Weights of a small GPT-style language model, trained from scratch on English Wikipedia: 38.8M parameters.
MLP neurons of a small language model. Each row is named by its layer, matrix (gate and up: input weights) and neuron, and shows model dimensions 144-239. Each number is 500 + 25 x the weight over its row's rms, rounded and kept within 0 to 999. Numbers have three digits each. A neuron's up and down rows have the sign that makes its largest values positive.
Before each neuron's rows, "fires after" lists the tokens most often just before its 100 highest values on Wikipedia text that the model never trained on; "fires on" lists the tokens most often at its 100 highest values on Wikipedia text that the model never trained on. A number after a token or word is its count.

fires after: "2" 42, "." 20, "1" 15, "9" 10
fires on: "0" 62, "9" 23, "1" 11
L4.gate418:493486481487486439526500494513484472513488510518517510493513518473469509482470527484507546518533490464520518543555521464532484477494472465472503513549477512504448505490501518480504517515486515504485536486495513501501478468483519510462486499467522500493514491499512478498518512465477501548
L4.up418:496486482543507484521513507479503494519471482489473470489513472484500520478491511518530527463470529493543506513476540493489475484512485507489485518490464535458511520495539471492457480514492469501470504525541517497454535432523529483521438534526512480524513484508481535500508502486460510509

fires after: " " 98
fires on: "2" 44, "1" 34, "0" 11, "3" 9
L18.gate369:458506465476459552521481519510480502547475477500509474530482483463477483438531524495480481536489513500480527512466471514477472485498502503487480492538471529508472510505496529514488513463513448495488461470476492520505499542484530508481511475507526480493526470441509531504528532545472512505
L18.up369:523516489519461554521491462504516513503486563495478505510478516491534494498486506518487516507506533527467462505505520492489510540548470495451479517476512547464510496467492481534474496469453473519487478451508479517526545517511502490515560497493529488491521484463486452517478459521490481547

fires after: " " 37, " N" 12, " Fe" 5, " Em" 5
fires on: "9" 42, "ma" 18, "in" 8, "me" 7, "ve" 6, "tra" 6
L6.gate994:509516455517489491488514457462492509457499483549492499507449493478528466540496507464494489511516497541492527497515484512471496465469512497502508533505472548514515494489497493518535507502493541480513481452528534515499510450552521508511507498520481493548491454496500510515523515486487494486
L6.up994:465514485512496571523514532478514481493493481538491498489512484521538547528527503537529519535477532474431510497489507494497491476469500505449494522481472517515533485480484496485504471463461495497581482465518533500541487479491492494499484499485511527490460503501530536500506483535471519531

fires after: "1" 56, "2" 7, "st" 6, "t" 4
fires on: "3" 21, "2" 16, "1" 15, "4" 7, "5" 5, "rate" 4
L11.gate811:498508475540471520484471465514495501511501471492509546507512473470504517501471504513522458496518499521513435468461500527498498525518507509493522499487509494477489526538532473460495516509490488512562479516513514528485499511464524531530531483517537486478501515551508529501530506473517498490
L11.up811:501479482512462530482463544519496514532492493526538478481511501487537507514483448486515521479508512500497527495496522505504489506496472495492494486490492529480512483512503521511498479424516498499523502515491440576545507475492539471502465498497510485472553521496565532491525493468489512543

fires after: "." 86, "," 4, " Hel" 4
fires on: "7" 17, "6" 14, "3" 13, "8" 11, "2" 11, "1" 10
L6.gate260:467496510543455508470489471512506481560474504483490501481502500492494443462470445508458505491468507525496451437460520537489513512539520494497501496528502510507503524501543504482510496512532486478492513480487477545480498446511520473552496509571545507485514520477474458494501538495486522489
L6.up260:479505467478463534473472532471511533540485567518507502486490487515539453539482536504489529488494522501547479485492490468516539479550466471508516477508524467469486512531515532516532490474500461510477511514503477527502504478512541518509500497516497505544452465538514528497484517474494514507

fires after: "9" 86, "1" 10
fires on: "9" 96
L4.gate984:510478516521486490501537472466480461486515503513480455505495527498505539525497522479522507459495498525457515491506536525485520447537500487499522538473480472519471510511494530437474504536431539519506492518518501519484544499499494482493508551522519552536480490512520523479495517497521484497
L4.up984:494463502567501489461546472454518490490493466498467463533514514512517521486478497500536512459474492503499485518464532561548471447582509496520448534479503497473482478513487531505507514466485472459519515502532538510522501481453500445506476530537488544499513587480499495529493484527489499495

fires after: "0" 51, " the" 5, " has" 4, " " 4, "9" 4
fires on: "2" 40, "1" 10, " a" 7, "s" 6, " in" 5
L18.gate241:489561469489479535510496450518449510500490485491469506539481485506488478485485494478548538536480524456527518504518512521447522475513507537501552521526457484515475476486549479467501493500475499525478489493497541500494501481448537517485523521495443484520523541488520511507507485522508515510
L18.up241:538524489490522514494487483509478548518447484470478484547509465518490503467542529528510521473477507518495498512472481562494502473523516527490519484502529492501515507517451574503514527516545526485544489510465477499516480481473541490519479519515497514525484504562545494451511551496476522498

fires after: "\n" 88, " —" 6
fires on: "-" 58, "1" 15, "2" 13, ";" 6
L8.gate638:475490494471481466512515526465503503489448514474491534511475482507518508438504532490517490484524524507497499482426525480491503500520501504461503519492515547491497495530543508475503478495547469527519498458489511521468503501454487492537500475548500491457484481481565502507541528474528500484
L8.up638:429508482503536494507514509472479500526468514515505478500511466455514469475509533500540471456516554512537490503503519531466461454526481531474487493518529498478516526505494490494494511523505506493491509448493448503488487464464533511523474515474512545474484529446510483527473548499528540488

fires after: "0" 24, "1" 22, "3" 8, "5" 7, "8" 7, "2" 6
fires on: "0" 21, "1" 14, ";" 13, "5" 8, "2" 7, "3" 6
L11.gate70:517490487525508509469463508516495510484444515526466468520508515486520476549496503528495485464492477492449548495501479495514505461496461474518515514549513515494488471551495512495442496498491460531526494494529501495487520492536440495514433488473505511479462519467498538456523493477479466488
L11.up70:474478496538488528465493498532499556535514512487475505478487548524483509480494508517459464504541525462534476514462542507464509533508522509508510501446485545473512461500553510483489506474518470482465500514515463493526501507443504476515502527509477495531488481574568502499497513471482514457

fires after: "0" 58, " as" 16, "1" 5, " |" 4
fires on: "1" 52, " well" 15, " Sc" 11, "2" 10, "ers" 7, "8" 4
L4.gate719:507485485474490490492505509519488499492479512489526563519498486521537504481509492509509496503471503498521534499440485482459526524542530507484513488490515497534540529488541516535517473469503490505529490497484489525493468502512492513486541485488503522510456507544534535498538482485522547493
L4.up719:517514502499540513485502478456498459461481478545518499477461459486515520508455451524510506457519514531510496475517487468481493478511469519499484486506496466462472489490487514458492502541465504504506504458518522513456525515481470542504475503502504519469498519445534525535497503493506503461